{
  "num_attention_heads": 12,
  "num_key_value_heads": 4,
  "norm": "rmsnorm",
  "schedule": "wsd",
  "doc_mask": true,
  "train_tokens": 228000000,
  "dataset": "wikipedia_en"
}
MLP neurons of a small language model. Each row is named by its layer, matrix (gate and up: input weights) and neuron, and shows model dimensions 176-239. Each number is 200 + 30 x the weight over its row's rms, rounded and kept within 0 to 999. A neuron's up and down rows have the sign that makes its largest values positive.
After each neuron's rows, "fires after" lists the tokens most often just before its 100 highest values on Wikipedia text that the model never trained on.

L2.gate299,131,216,189,177,213,213,214,212,235,206,194,244,203,223,210,176,189,189,126,220,192,131,191,165,240,225,210,146,211,244,180,186,185,150,199,159,209,273,197,208,165,214,220,196,149,246,214,231,166,144,171,212,135,204,229,190,236,233,228,213,234,199,202,284
L2.up299,193,185,205,215,216,199,155,251,143,245,224,219,234,205,201,179,225,206,174,225,170,162,220,227,165,209,169,135,235,238,213,219,179,204,178,225,237,220,184,164,216,200,176,242,229,228,227,212,242,160,146,152,194,214,215,223,195,221,181,262,173,260,254,107
fires after: "a", " H", " G", " h", " R", " J"

L2.gate460,195,205,178,187,200,214,240,145,211,219,166,181,182,199,178,181,228,219,222,218,164,214,191,157,211,174,242,235,232,218,178,212,249,247,221,147,166,241,233,190,172,191,229,194,188,220,237,156,186,268,217,208,137,240,142,199,186,214,189,200,236,159,213,195
L2.up460,219,186,210,224,216,207,261,191,179,252,242,201,170,191,219,231,175,231,212,203,288,217,163,220,182,192,247,211,221,236,140,197,206,160,170,191,163,147,203,178,140,203,200,177,223,186,202,147,263,223,204,206,181,196,220,194,250,190,192,255,148,237,188,189
fires after: " s", " m", "im", " d", "s", "m"

L4.gate395,226,158,197,186,219,190,184,206,167,193,181,277,186,274,203,205,223,179,199,260,213,214,198,171,194,198,190,218,174,156,206,198,255,230,176,193,157,176,218,195,204,174,191,208,206,202,231,179,229,182,241,219,180,170,219,241,160,217,144,187,172,167,234,234
L4.up395,197,152,238,215,205,220,185,204,246,245,177,186,205,229,160,173,179,233,156,234,163,230,167,206,156,209,250,206,233,205,210,183,198,187,192,169,187,184,174,271,197,247,206,168,193,237,202,204,165,189,201,194,184,200,254,156,187,233,165,167,228,208,177,222
fires after: " f", " F", "h", " p", "F"

L4.gate48,221,202,190,178,180,177,200,194,153,203,185,201,204,147,223,208,179,195,226,182,208,244,195,202,194,218,262,223,233,179,198,161,224,239,180,196,207,184,184,223,199,213,193,207,189,222,239,205,246,179,165,198,248,202,220,202,219,188,222,227,184,220,180,271
L4.up48,215,127,189,224,228,256,163,187,147,230,241,176,193,195,240,187,175,163,238,158,241,224,209,206,234,206,268,234,217,205,239,168,210,200,185,197,234,219,188,207,194,155,252,211,185,198,225,189,170,174,178,212,179,210,193,213,185,267,209,171,219,192,234,219
fires after: "\n"

L7.gate634,203,241,221,190,193,252,141,125,206,241,152,230,211,188,214,222,202,197,152,201,188,174,173,214,223,248,187,217,225,209,152,171,217,158,171,179,200,186,161,200,232,153,165,172,165,207,201,220,234,212,221,271,171,184,178,216,229,194,196,248,158,236,273,192
L7.up634,206,148,232,221,213,182,205,218,239,203,197,216,241,187,230,171,255,165,261,256,255,255,212,241,228,211,251,171,146,219,165,190,212,223,267,225,212,189,192,214,173,208,202,168,237,226,243,220,224,197,195,192,155,197,186,207,234,233,233,216,186,169,243,177
fires after: " f", " F", " P", "d", " p", " A"

L2.gate179,195,177,236,193,215,267,156,192,166,199,219,210,188,146,204,223,204,196,206,219,150,181,231,220,157,239,189,167,208,183,208,255,264,250,181,164,151,196,129,182,227,217,174,189,189,236,228,169,203,204,178,216,201,214,204,278,174,189,226,181,144,166,191,251
L2.up179,216,204,186,222,187,187,208,208,148,256,192,220,215,246,214,203,143,213,235,208,159,185,182,207,206,181,180,225,203,234,189,199,150,229,213,182,178,220,151,193,192,247,182,183,150,202,196,169,220,211,200,233,186,191,230,173,157,217,178,198,198,201,196,196
fires after: " S", " s", "r", "on", " a", " "

L4.gate56,264,156,189,201,225,215,179,186,203,208,137,163,240,182,128,257,180,184,193,224,232,282,164,240,181,224,265,215,212,185,196,218,229,194,209,205,199,193,193,183,184,205,224,179,211,198,185,216,115,169,210,199,178,197,244,195,120,181,195,237,213,214,194,147
L4.up56,224,204,169,232,211,242,215,193,198,241,184,174,206,169,203,222,195,185,173,197,236,235,199,152,235,251,223,221,197,160,199,197,238,156,205,204,250,217,131,211,234,208,251,213,217,179,167,242,192,214,168,168,246,171,246,180,166,154,199,206,221,173,210,219
fires after: "s", "ul", "t", "l", "el"

L2.gate10,204,190,210,209,174,179,203,149,190,234,225,194,194,221,199,219,172,146,253,204,165,175,172,213,263,222,208,144,183,149,199,177,201,183,113,221,230,199,189,173,206,190,179,200,192,191,201,217,156,217,215,141,183,191,165,227,134,204,275,225,151,200,252,209
L2.up10,171,239,170,205,226,171,209,153,175,215,202,203,161,172,197,282,202,233,180,226,140,210,248,192,157,248,227,153,224,180,240,130,217,166,235,245,213,209,159,207,192,164,191,185,162,228,243,201,212,216,204,208,244,179,233,187,145,208,233,214,187,234,188,235
fires after: " p", " P", " st", "P"

L4.gate128,179,214,245,193,198,222,203,208,186,192,227,229,157,208,168,222,199,204,225,249,193,207,196,221,189,236,177,247,212,193,227,175,240,195,208,223,181,245,190,185,214,194,212,165,189,249,259,205,178,192,233,214,193,112,203,224,183,180,161,223,218,167,149,211
L4.up128,180,276,146,180,189,218,176,245,197,231,169,214,229,213,189,237,138,182,189,249,184,160,197,188,174,183,191,202,204,193,189,185,267,191,232,155,220,200,160,221,140,182,155,173,191,269,167,204,204,180,180,182,222,153,188,206,173,172,233,155,209,180,202,188
fires after: " s", "s", " W", "av", " S", "d"

L7.gate629,206,180,190,201,194,186,160,237,195,247,147,280,167,226,239,182,167,155,216,281,192,212,217,232,205,211,196,207,182,195,159,206,174,216,181,274,177,165,196,213,180,260,240,149,190,227,227,219,191,222,222,202,200,160,232,183,159,210,165,190,176,149,229,190
L7.up629,221,198,170,190,209,278,195,226,169,223,220,177,239,192,133,185,219,205,188,188,204,191,239,237,161,170,165,185,245,178,192,177,269,208,226,195,202,221,274,224,212,207,221,173,163,187,191,181,207,190,137,226,167,193,196,170,196,158,157,183,208,239,161,252
fires after: " F", " f", "s", "ers", " of", "ec"

L2.gate667,209,157,170,207,176,173,175,194,166,203,207,262,249,271,221,212,209,159,160,212,173,136,223,208,193,181,226,195,189,223,213,192,264,199,172,194,197,203,148,179,163,214,203,150,172,211,233,233,123,176,203,194,137,202,241,188,201,176,201,127,262,206,227,251
L2.up667,204,215,182,146,173,266,253,205,195,218,159,234,172,165,111,184,205,201,248,215,262,160,202,201,199,182,187,218,229,180,188,216,192,168,211,183,205,198,257,184,184,210,212,188,160,142,248,182,180,223,186,234,220,206,175,192,201,167,186,216,221,190,197,239
fires after: "e", " f", "ac", " F", "ic", " G"

L7.gate571,217,237,165,175,212,182,190,181,198,251,186,198,212,170,209,180,163,180,214,240,229,214,218,183,175,213,164,210,178,182,180,200,195,189,169,214,180,200,196,189,195,214,220,234,218,208,249,210,175,170,198,153,192,229,233,169,154,198,185,190,212,209,225,165
L7.up571,196,182,210,207,213,259,225,184,185,175,191,134,215,228,226,231,172,226,178,200,185,203,207,206,193,204,181,172,166,261,189,134,238,192,190,191,178,242,193,147,226,160,206,172,235,156,207,214,208,158,228,148,168,214,229,167,202,217,203,226,203,218,198,158
fires after: "it", "at", "ic", "er", "on"

L4.gate650,178,167,193,266,193,188,212,188,230,196,172,191,151,169,216,185,186,192,179,216,166,236,226,198,175,192,207,174,210,178,233,198,198,183,218,263,162,154,196,202,180,214,185,193,203,172,201,232,212,203,235,213,233,217,201,201,163,216,170,151,209,169,191,203
L4.up650,216,147,218,219,169,203,165,220,132,169,151,137,176,178,150,206,215,167,155,239,166,215,183,176,157,162,230,184,216,196,219,200,198,200,217,194,213,234,150,144,182,289,209,214,164,181,225,176,168,178,172,262,131,177,234,206,173,212,195,206,174,198,229,240
fires after: " m", "p", "ue", "t", "m"

L2.gate339,201,192,189,215,239,220,264,250,160,221,206,207,181,229,183,177,217,188,190,188,111,184,247,237,216,192,233,199,225,237,204,198,243,234,150,230,142,169,203,213,185,216,187,247,213,233,155,234,194,140,194,208,249,181,173,211,260,235,226,195,189,177,185,182
L2.up339,232,179,196,208,150,137,201,238,144,229,190,154,179,193,203,230,183,218,208,216,177,173,181,210,166,198,175,227,207,248,212,172,199,168,223,208,187,200,209,210,215,243,190,209,162,197,209,221,233,204,202,197,254,279,187,188,235,234,167,208,243,200,200,206
fires after: " S", " c", " C", "at", " s", "ur"

L4.gate585,246,164,226,208,203,282,170,223,163,212,164,245,195,242,213,179,217,197,234,187,165,197,207,205,234,220,164,205,215,194,200,246,191,229,169,161,212,202,222,173,206,182,147,230,202,194,184,149,226,236,212,277,181,240,259,177,212,170,227,204,204,213,151,161
L4.up585,169,244,195,208,166,246,195,226,203,215,223,191,218,241,147,270,200,173,175,214,224,176,289,183,247,216,162,233,214,211,193,195,170,189,173,165,267,145,225,199,170,173,119,230,142,193,204,277,218,212,260,189,148,204,226,207,206,185,192,170,192,216,209,194
fires after: "er", "os", " of", "ec", "f", "m"

L4.gate332,169,209,216,187,205,225,213,178,212,207,260,185,177,211,188,165,203,212,170,222,208,225,202,207,213,190,219,228,145,161,221,227,232,182,114,186,235,181,193,255,149,191,199,196,224,243,167,200,254,178,149,208,221,245,163,205,218,243,223,112,220,206,185,201
L4.up332,176,218,220,207,217,214,194,176,166,191,172,211,201,223,226,247,176,192,264,240,173,234,218,180,163,220,216,187,171,196,199,305,174,188,214,276,168,214,223,207,135,203,238,220,231,202,196,215,256,233,223,143,188,232,176,201,216,204,169,177,137,170,216,163
fires after: "f", " of", " J", "z"

L4.gate178,199,243,168,182,251,219,196,247,262,229,193,190,175,201,254,194,237,168,158,192,237,139,219,227,210,227,213,248,183,229,205,208,238,181,197,179,163,196,214,201,203,243,125,142,155,190,193,187,162,214,240,247,223,203,208,158,219,195,165,199,168,172,170,206
L4.up178,198,227,231,213,224,216,239,211,211,207,183,192,178,205,231,189,252,210,201,200,242,201,190,216,154,164,166,198,192,177,212,282,207,221,236,187,237,238,256,234,191,179,162,170,232,195,245,145,245,233,189,166,201,182,229,255,171,182,132,238,212,190,174,229
fires after: " C", " c", "ur", "n", "and"

L4.gate460,214,239,219,207,223,189,245,207,217,219,182,174,230,152,190,194,154,189,227,149,153,180,183,205,173,184,237,210,254,191,192,213,193,177,215,225,218,208,217,248,165,140,130,157,192,215,233,159,228,186,172,229,178,209,196,173,215,136,234,198,185,176,139,247
L4.up460,191,151,188,175,229,191,187,165,204,198,155,173,225,157,205,214,200,203,271,191,218,172,153,232,233,220,219,211,211,173,248,192,215,220,213,199,194,168,187,253,140,202,150,216,159,242,192,206,207,215,195,232,220,193,238,236,246,201,179,171,183,175,141,148
fires after: " e", " l", " ", " a", " the", " p"

L4.gate139,190,156,212,223,200,244,197,245,236,175,237,188,243,151,209,199,244,207,202,208,304,198,208,179,257,162,205,204,166,257,174,205,223,177,142,219,229,182,207,186,166,230,184,158,214,247,201,224,187,209,228,224,241,226,136,174,211,209,169,190,220,208,217,226
L4.up139,247,198,218,211,183,168,175,184,178,205,175,211,182,237,194,142,269,191,192,149,189,244,187,210,167,182,215,204,193,177,156,178,214,183,182,159,171,204,200,226,179,123,212,210,199,210,203,124,151,183,247,181,135,169,193,187,209,220,154,220,175,160,137,192
fires after: " C", " A", "j", " c", " J"

L4.gate296,202,246,179,221,246,203,150,190,210,198,181,204,184,231,193,211,202,164,186,183,182,214,200,250,223,231,228,184,214,200,220,236,278,202,160,219,208,157,253,249,195,238,240,243,239,165,204,223,193,186,163,192,203,214,203,273,164,185,171,222,221,184,190,196
L4.up296,186,185,181,211,228,180,183,179,228,228,204,184,221,235,213,220,222,207,183,203,201,207,201,198,236,190,174,218,190,254,176,195,187,161,190,216,218,160,194,241,178,182,239,239,178,183,167,223,224,235,173,219,194,233,232,260,138,172,189,212,196,148,203,171
fires after: "l", "r", " J", "ar", "el"

L2.gate236,248,220,205,167,239,227,195,218,182,199,208,181,182,182,215,244,252,201,196,216,212,213,194,195,247,207,230,174,212,145,187,219,224,217,155,229,180,210,189,186,229,189,279,176,194,184,248,207,198,171,243,161,200,197,201,210,170,171,236,244,250,297,163,208
L2.up236,209,183,205,182,212,230,188,189,195,231,246,172,170,231,220,203,222,184,194,124,211,206,225,211,226,240,202,153,281,208,179,195,237,147,153,227,274,207,152,244,221,186,248,224,213,195,229,202,234,157,249,169,165,248,204,163,252,204,202,170,240,190,147,193
fires after: "\n", ";", " b", " w", " B"

L2.gate545,199,164,189,223,238,186,229,174,151,223,185,176,182,201,165,226,217,194,229,217,108,168,214,226,220,244,200,242,218,217,139,210,228,242,186,163,176,189,181,200,200,199,224,184,234,227,190,257,209,116,156,144,169,174,211,236,230,200,121,193,183,199,192,181
L2.up545,218,217,214,216,207,215,250,230,204,206,190,227,234,190,227,214,221,233,173,202,160,158,217,194,221,224,231,167,227,183,204,235,220,166,196,156,195,173,211,199,178,191,223,192,186,229,241,206,200,203,151,174,199,233,215,181,224,188,192,209,199,232,187,177
fires after: " A", "z", " C", " c", "d"

L4.gate530,225,172,156,196,161,269,240,186,202,230,195,196,170,178,192,157,220,222,239,201,231,202,263,207,199,269,196,189,162,198,190,219,137,193,163,188,219,206,212,158,194,178,179,170,252,217,162,166,233,183,201,186,169,224,209,188,264,165,214,186,209,202,190,236
L4.up530,238,196,214,155,224,253,204,225,158,220,185,214,197,212,152,251,150,233,156,230,206,236,265,173,166,219,191,174,238,170,182,256,170,207,282,199,189,257,165,164,242,172,189,193,235,198,144,167,213,219,167,164,234,223,219,187,181,149,255,196,252,193,241,181
fires after: "he", "ed", " wh", " h", "us", "t"

L4.gate677,164,245,129,161,247,248,248,213,158,186,169,215,199,166,215,195,169,216,196,157,218,188,236,207,176,198,235,197,236,233,213,175,233,251,185,169,177,206,191,218,189,173,164,211,163,221,182,150,173,198,161,165,212,242,184,228,144,192,172,161,233,220,216,195
L4.up677,196,114,257,227,207,216,174,230,224,188,234,183,275,211,180,202,170,190,267,157,193,226,193,191,220,196,232,278,188,177,221,207,246,226,209,254,199,187,250,216,197,188,217,202,227,195,200,171,236,167,163,189,200,206,239,212,212,202,137,228,256,222,139,210
fires after: "\n", " In"

L7.gate468,187,228,247,196,179,177,220,220,157,148,197,143,229,243,235,218,230,180,186,210,162,229,193,145,237,206,172,249,194,242,172,167,235,213,234,239,194,191,235,171,182,159,197,177,219,189,168,233,250,173,175,158,177,225,210,206,236,246,191,214,180,218,162,196
L7.up468,234,229,217,198,232,249,257,223,289,154,160,217,202,233,195,224,217,151,228,213,208,193,248,215,225,180,244,186,223,243,204,224,266,209,205,233,231,212,210,245,198,174,197,160,186,180,161,214,222,195,216,230,211,218,210,202,205,175,152,173,275,155,193,202
fires after: " ", "=", " in", " the", ")"

L2.gate211,189,223,189,202,214,201,190,207,218,202,199,151,184,177,151,244,216,219,199,222,209,191,151,234,233,199,228,134,181,198,173,236,235,227,196,252,241,147,180,244,220,163,184,224,146,230,188,147,181,184,237,189,220,195,239,235,208,200,180,168,196,228,215,198
L2.up211,158,208,152,179,211,222,160,215,223,197,195,149,191,191,141,213,188,189,218,204,203,171,202,191,168,217,224,233,179,175,232,179,196,202,215,166,219,155,189,282,167,194,194,173,194,222,217,176,184,195,190,201,194,208,214,258,232,184,132,131,209,249,202,227
fires after: " ", " p", " c", " J", " F", " f"

L4.gate488,180,189,162,247,186,157,221,152,206,167,250,195,218,172,239,153,158,152,251,209,195,208,154,116,195,227,234,193,189,198,199,251,242,236,188,194,136,169,196,175,163,180,202,233,127,231,227,224,145,198,214,202,216,166,188,264,184,243,204,246,159,242,231,216
L4.up488,124,242,206,194,246,194,140,210,200,204,232,223,221,180,252,200,211,221,202,166,187,224,199,185,228,202,228,228,155,187,198,223,230,199,240,187,196,215,212,206,181,173,174,168,111,172,201,278,146,199,197,180,250,172,199,148,206,221,229,273,210,186,209,225
fires after: " s", " P", " p", "s", "p", " "

L2.gate19,191,206,184,234,200,191,200,202,208,179,197,225,151,200,208,224,212,185,183,186,178,194,178,178,214,201,202,187,154,206,179,196,193,223,156,254,163,175,227,150,203,208,147,238,230,183,202,207,168,248,174,210,178,201,194,126,210,189,219,189,135,236,279,201
L2.up19,157,194,220,167,193,184,215,194,195,207,199,137,184,179,147,163,197,187,205,196,200,228,190,211,212,214,225,172,221,145,141,201,132,211,196,154,211,211,203,244,171,201,162,239,210,164,233,228,165,235,209,183,200,182,221,220,231,277,239,183,220,190,262,222
fires after: "oc", "ol", "en", " p", " K", "P"

L2.gate408,233,224,154,191,191,192,302,224,210,179,223,169,236,154,239,149,219,215,201,178,205,207,200,180,192,215,161,267,169,247,219,221,202,231,240,198,132,187,213,255,282,194,162,167,243,202,202,232,245,238,198,230,201,228,271,210,164,192,191,191,244,186,194,204
L2.up408,169,188,197,146,216,200,224,168,222,183,219,187,188,180,230,139,241,211,171,127,166,201,162,184,212,245,249,152,221,160,203,198,165,203,243,198,188,163,204,197,178,197,216,159,254,203,214,204,141,229,148,215,213,180,178,215,134,174,188,206,209,219,132,210
fires after: " m", "p", " M", "a", "n", "th"

L4.gate27,174,184,225,220,224,267,243,215,240,214,182,172,221,191,163,234,185,158,191,183,188,216,208,240,221,193,222,225,209,221,211,234,220,200,240,185,191,152,187,135,207,144,264,280,158,248,232,262,209,190,200,202,219,205,224,285,228,220,232,159,223,204,220,175
L4.up27,200,226,233,156,235,239,228,206,123,196,151,124,156,265,206,205,220,217,207,235,224,274,152,176,262,174,211,228,234,180,247,205,222,202,137,195,227,151,224,174,147,246,159,224,168,219,152,207,248,225,210,217,207,219,152,211,235,212,209,197,271,159,140,195
fires after: " m", " M", "ap", " P", "ac"

L7.gate377,182,203,168,229,246,156,165,230,229,272,183,237,203,159,185,174,174,198,181,192,181,239,210,156,208,217,233,208,239,197,215,179,161,203,201,186,175,241,219,218,229,204,183,151,212,195,211,202,220,220,212,157,184,183,210,177,204,177,194,160,176,180,204,215
L7.up377,186,189,242,268,205,203,196,204,187,244,160,218,177,215,238,161,141,236,179,218,216,212,232,174,237,166,194,198,197,207,209,207,187,189,238,187,197,236,230,189,273,166,196,216,183,146,156,189,186,244,182,152,194,178,242,243,234,168,221,157,217,228,181,187
fires after: " wh", "he", "t", ",", "in"

L7.gate259,228,174,159,171,207,214,232,162,233,229,193,196,201,165,185,211,207,193,185,245,158,238,233,212,221,206,177,229,205,168,194,222,207,200,226,203,187,185,212,189,205,188,224,225,199,190,168,211,153,195,174,186,132,239,183,215,218,233,204,185,141,198,137,190
L7.up259,195,183,234,189,188,178,218,241,203,194,182,168,144,179,230,198,166,150,188,220,231,215,186,163,214,201,217,198,213,253,99,258,211,191,197,188,211,216,161,197,192,235,172,219,174,200,221,202,199,186,239,257,180,133,192,160,197,256,240,209,185,164,186,272
fires after: "p", " m", "an", " d", "m"

L2.gate592,204,189,167,212,203,150,195,180,201,179,215,208,182,134,196,191,227,168,165,228,208,238,206,199,220,193,215,255,203,246,181,225,198,264,212,155,218,183,202,189,228,214,200,161,213,215,242,224,173,231,216,230,213,203,217,240,175,254,205,189,161,255,180,130
L2.up592,177,225,195,151,229,210,268,169,184,268,187,191,213,158,204,217,239,204,214,162,179,242,183,157,215,215,193,179,219,171,220,166,193,161,214,175,234,213,237,172,151,234,183,197,231,188,162,167,276,205,200,216,226,251,166,197,187,224,216,198,215,212,200,156
fires after: " M", " t", " m", " T"

L2.gate122,174,118,131,253,211,145,191,231,189,243,183,177,218,218,224,157,226,213,218,214,227,174,223,201,246,175,190,173,149,210,194,234,174,217,169,198,199,166,184,198,198,210,183,206,217,184,143,168,233,259,184,197,231,194,184,179,219,188,186,257,203,204,224,143
L2.up122,164,218,253,189,136,178,180,224,263,200,170,223,199,262,252,233,220,163,210,179,215,154,144,188,170,206,115,188,181,217,197,228,177,201,212,151,164,228,204,249,159,209,193,220,258,157,263,197,211,179,193,211,164,199,196,210,167,187,268,195,137,219,220,208
fires after: "m", "il", "n", " m", "un"

L2.gate93,210,191,205,236,190,198,193,175,176,221,188,199,175,208,199,198,231,172,196,184,221,182,226,154,187,244,220,144,138,252,203,213,252,178,192,188,231,203,216,233,212,213,237,207,207,234,214,252,208,264,198,204,160,194,191,139,184,169,220,208,244,153,230,228
L2.up93,209,184,184,257,232,207,189,143,196,187,227,198,227,187,194,178,204,268,200,205,162,215,203,165,131,150,216,196,144,199,214,198,215,147,250,123,208,161,170,177,184,197,206,219,189,207,224,227,211,176,226,228,212,181,223,241,188,169,174,215,194,167,259,173
fires after: " N", " d", "h", " D", " J", "z"

L4.gate592,242,207,217,206,216,259,183,197,258,158,155,231,199,236,148,231,212,226,193,179,194,262,200,195,235,226,225,255,212,230,261,200,207,222,180,228,212,204,218,221,223,172,173,214,200,239,180,198,192,189,191,194,233,204,152,207,210,142,146,212,198,167,163,202
L4.up592,203,226,207,208,200,187,176,165,179,193,242,173,232,199,193,203,154,221,186,191,218,204,181,201,181,179,173,254,212,213,217,217,215,185,218,174,250,167,250,182,188,227,181,273,156,187,155,215,245,179,211,233,223,165,181,154,231,252,174,157,162,212,186,146
fires after: "er", "i", "ri", "ec", "ce", "in"

L2.gate428,189,188,164,192,180,175,182,204,221,205,163,199,248,189,177,215,237,138,175,245,238,214,217,196,203,159,182,220,163,252,190,211,127,218,201,189,200,204,216,211,178,202,193,199,212,185,203,167,197,190,211,210,173,212,226,161,183,149,201,190,195,203,178,210
L2.up428,221,250,214,215,196,188,142,155,243,189,205,284,280,221,193,198,193,117,213,200,210,242,145,191,148,202,157,169,197,240,200,167,180,218,189,232,188,256,191,223,174,177,179,180,204,194,257,197,156,192,198,190,171,277,238,192,205,193,231,209,199,183,184,168
fires after: " ", "un", "n", " V", " k", " T"

L4.gate611,171,194,202,237,200,212,216,208,175,183,148,181,169,117,198,175,178,197,223,189,209,182,204,218,209,167,178,207,172,220,189,173,151,210,256,215,183,206,186,214,195,207,235,140,180,171,181,175,239,179,209,183,218,142,181,213,272,229,224,180,118,220,230,203
L4.up611,170,235,207,200,167,202,214,194,195,205,214,192,170,181,202,169,194,169,206,158,150,233,211,211,208,171,231,202,204,244,193,197,180,187,226,240,155,211,252,231,202,216,162,163,179,199,203,133,164,183,201,236,191,199,194,159,231,143,204,239,164,234,170,192
fires after: " b", "r", "k", "l", " B", " J"

L7.gate375,239,176,204,176,162,203,244,200,273,247,136,162,175,228,139,222,236,192,229,193,228,229,243,230,209,214,199,194,171,226,164,251,269,185,252,178,179,195,218,192,181,220,212,176,216,193,198,219,254,224,241,237,209,168,177,216,193,231,209,217,213,212,209,249
L7.up375,210,197,232,198,163,205,173,171,120,203,201,184,187,213,179,179,209,196,191,212,203,207,207,201,155,146,203,184,188,228,187,231,156,187,223,136,231,130,171,134,201,235,169,214,161,182,171,254,200,261,176,222,211,199,132,270,210,201,192,148,274,191,193,225
fires after: " d", " p", " T", " J", "l"

L7.gate643,198,148,255,218,182,181,215,170,263,192,133,135,179,234,191,182,240,248,184,257,184,144,228,173,219,179,167,235,178,196,214,182,146,217,229,230,197,224,196,194,196,274,175,218,189,170,228,203,197,182,180,178,221,193,187,211,161,185,198,201,149,250,219,198
L7.up643,179,227,219,240,214,147,237,185,251,181,203,199,163,226,242,219,175,191,221,262,251,168,187,232,181,269,203,163,224,171,205,157,218,232,225,224,187,175,230,174,206,178,209,222,199,169,256,192,233,181,160,156,182,164,192,198,233,189,235,244,178,225,163,211
fires after: " L", " a", " B", " A", " p"

L2.gate534,183,242,189,242,232,235,158,210,187,210,209,238,182,155,230,215,195,132,170,233,160,201,188,173,240,195,219,242,206,218,184,189,195,175,158,227,184,222,200,213,189,204,177,186,196,211,225,221,147,216,224,171,230,191,169,217,135,197,212,229,239,187,199,254
L2.up534,199,207,187,229,165,199,189,200,228,194,221,186,233,237,238,231,203,184,194,187,187,247,195,198,170,233,225,196,147,211,207,197,185,204,191,236,224,209,118,230,185,219,194,198,168,278,227,177,167,230,162,197,220,208,139,239,139,240,190,187,193,178,169,231
fires after: " s", " S", " p", "c", "s", "f"

L7.gate603,277,246,182,222,250,154,218,232,216,199,205,217,213,169,181,185,233,125,168,184,230,166,241,210,233,165,212,178,193,228,171,204,196,190,198,196,234,189,153,200,173,150,149,225,206,245,218,121,200,215,189,216,234,180,234,215,189,228,191,201,228,208,168,182
L7.up603,194,153,217,198,210,159,205,168,177,245,192,151,191,182,170,257,194,241,217,221,165,177,189,174,204,217,226,173,198,176,286,185,205,208,189,242,168,236,184,242,212,175,245,195,208,220,247,218,206,195,166,200,113,205,153,176,233,181,179,226,239,231,203,183
fires after: "em", "c", " ", " con", "m"

L4.gate669,201,172,143,226,204,216,207,203,203,216,210,194,195,253,232,150,242,182,212,143,189,226,201,212,157,187,186,192,156,148,195,152,200,178,178,181,227,204,231,231,184,182,210,201,196,252,229,146,169,166,245,200,165,218,174,146,171,177,216,178,227,191,292,194
L4.up669,227,185,236,195,245,240,180,170,251,184,252,200,216,265,223,202,174,239,159,196,170,225,246,201,168,220,198,223,205,238,189,175,168,235,189,166,148,194,194,202,214,170,197,144,197,181,174,204,162,233,242,185,241,186,164,211,211,188,198,204,195,223,201,225
fires after: "al", "iv", "at", "n", "m", "er"

L2.gate235,196,225,236,149,170,212,232,154,185,166,216,230,223,217,231,180,201,194,141,217,240,234,197,201,230,201,206,142,218,190,179,198,214,166,236,218,194,198,188,200,143,197,218,229,187,218,154,212,175,168,204,199,179,191,195,205,220,233,223,198,196,237,201,224
L2.up235,142,174,149,175,192,192,199,135,211,205,171,180,219,149,195,182,234,223,158,249,215,135,169,228,166,209,182,185,232,220,169,213,242,225,188,190,205,212,253,226,163,234,188,168,192,163,221,173,190,164,186,263,152,216,207,165,271,208,209,204,211,225,258,203
fires after: " ", " r", " H", " R", "em", "r"

L4.gate642,188,208,273,201,207,172,209,200,203,261,182,228,176,201,215,219,207,211,198,153,150,198,165,201,235,185,176,220,205,202,211,242,181,240,173,223,179,189,205,232,180,155,203,208,161,226,227,143,205,194,237,205,203,215,157,199,239,197,152,124,190,169,186,167
L4.up642,202,141,229,197,211,256,220,154,213,207,184,152,256,209,166,231,154,182,214,237,219,155,205,150,222,217,210,225,172,190,220,255,188,206,172,229,265,181,251,167,192,186,196,196,219,177,169,178,188,193,142,209,218,229,137,168,207,231,202,230,198,234,223,177
fires after: "er", " V", "p", "v", "an", "in"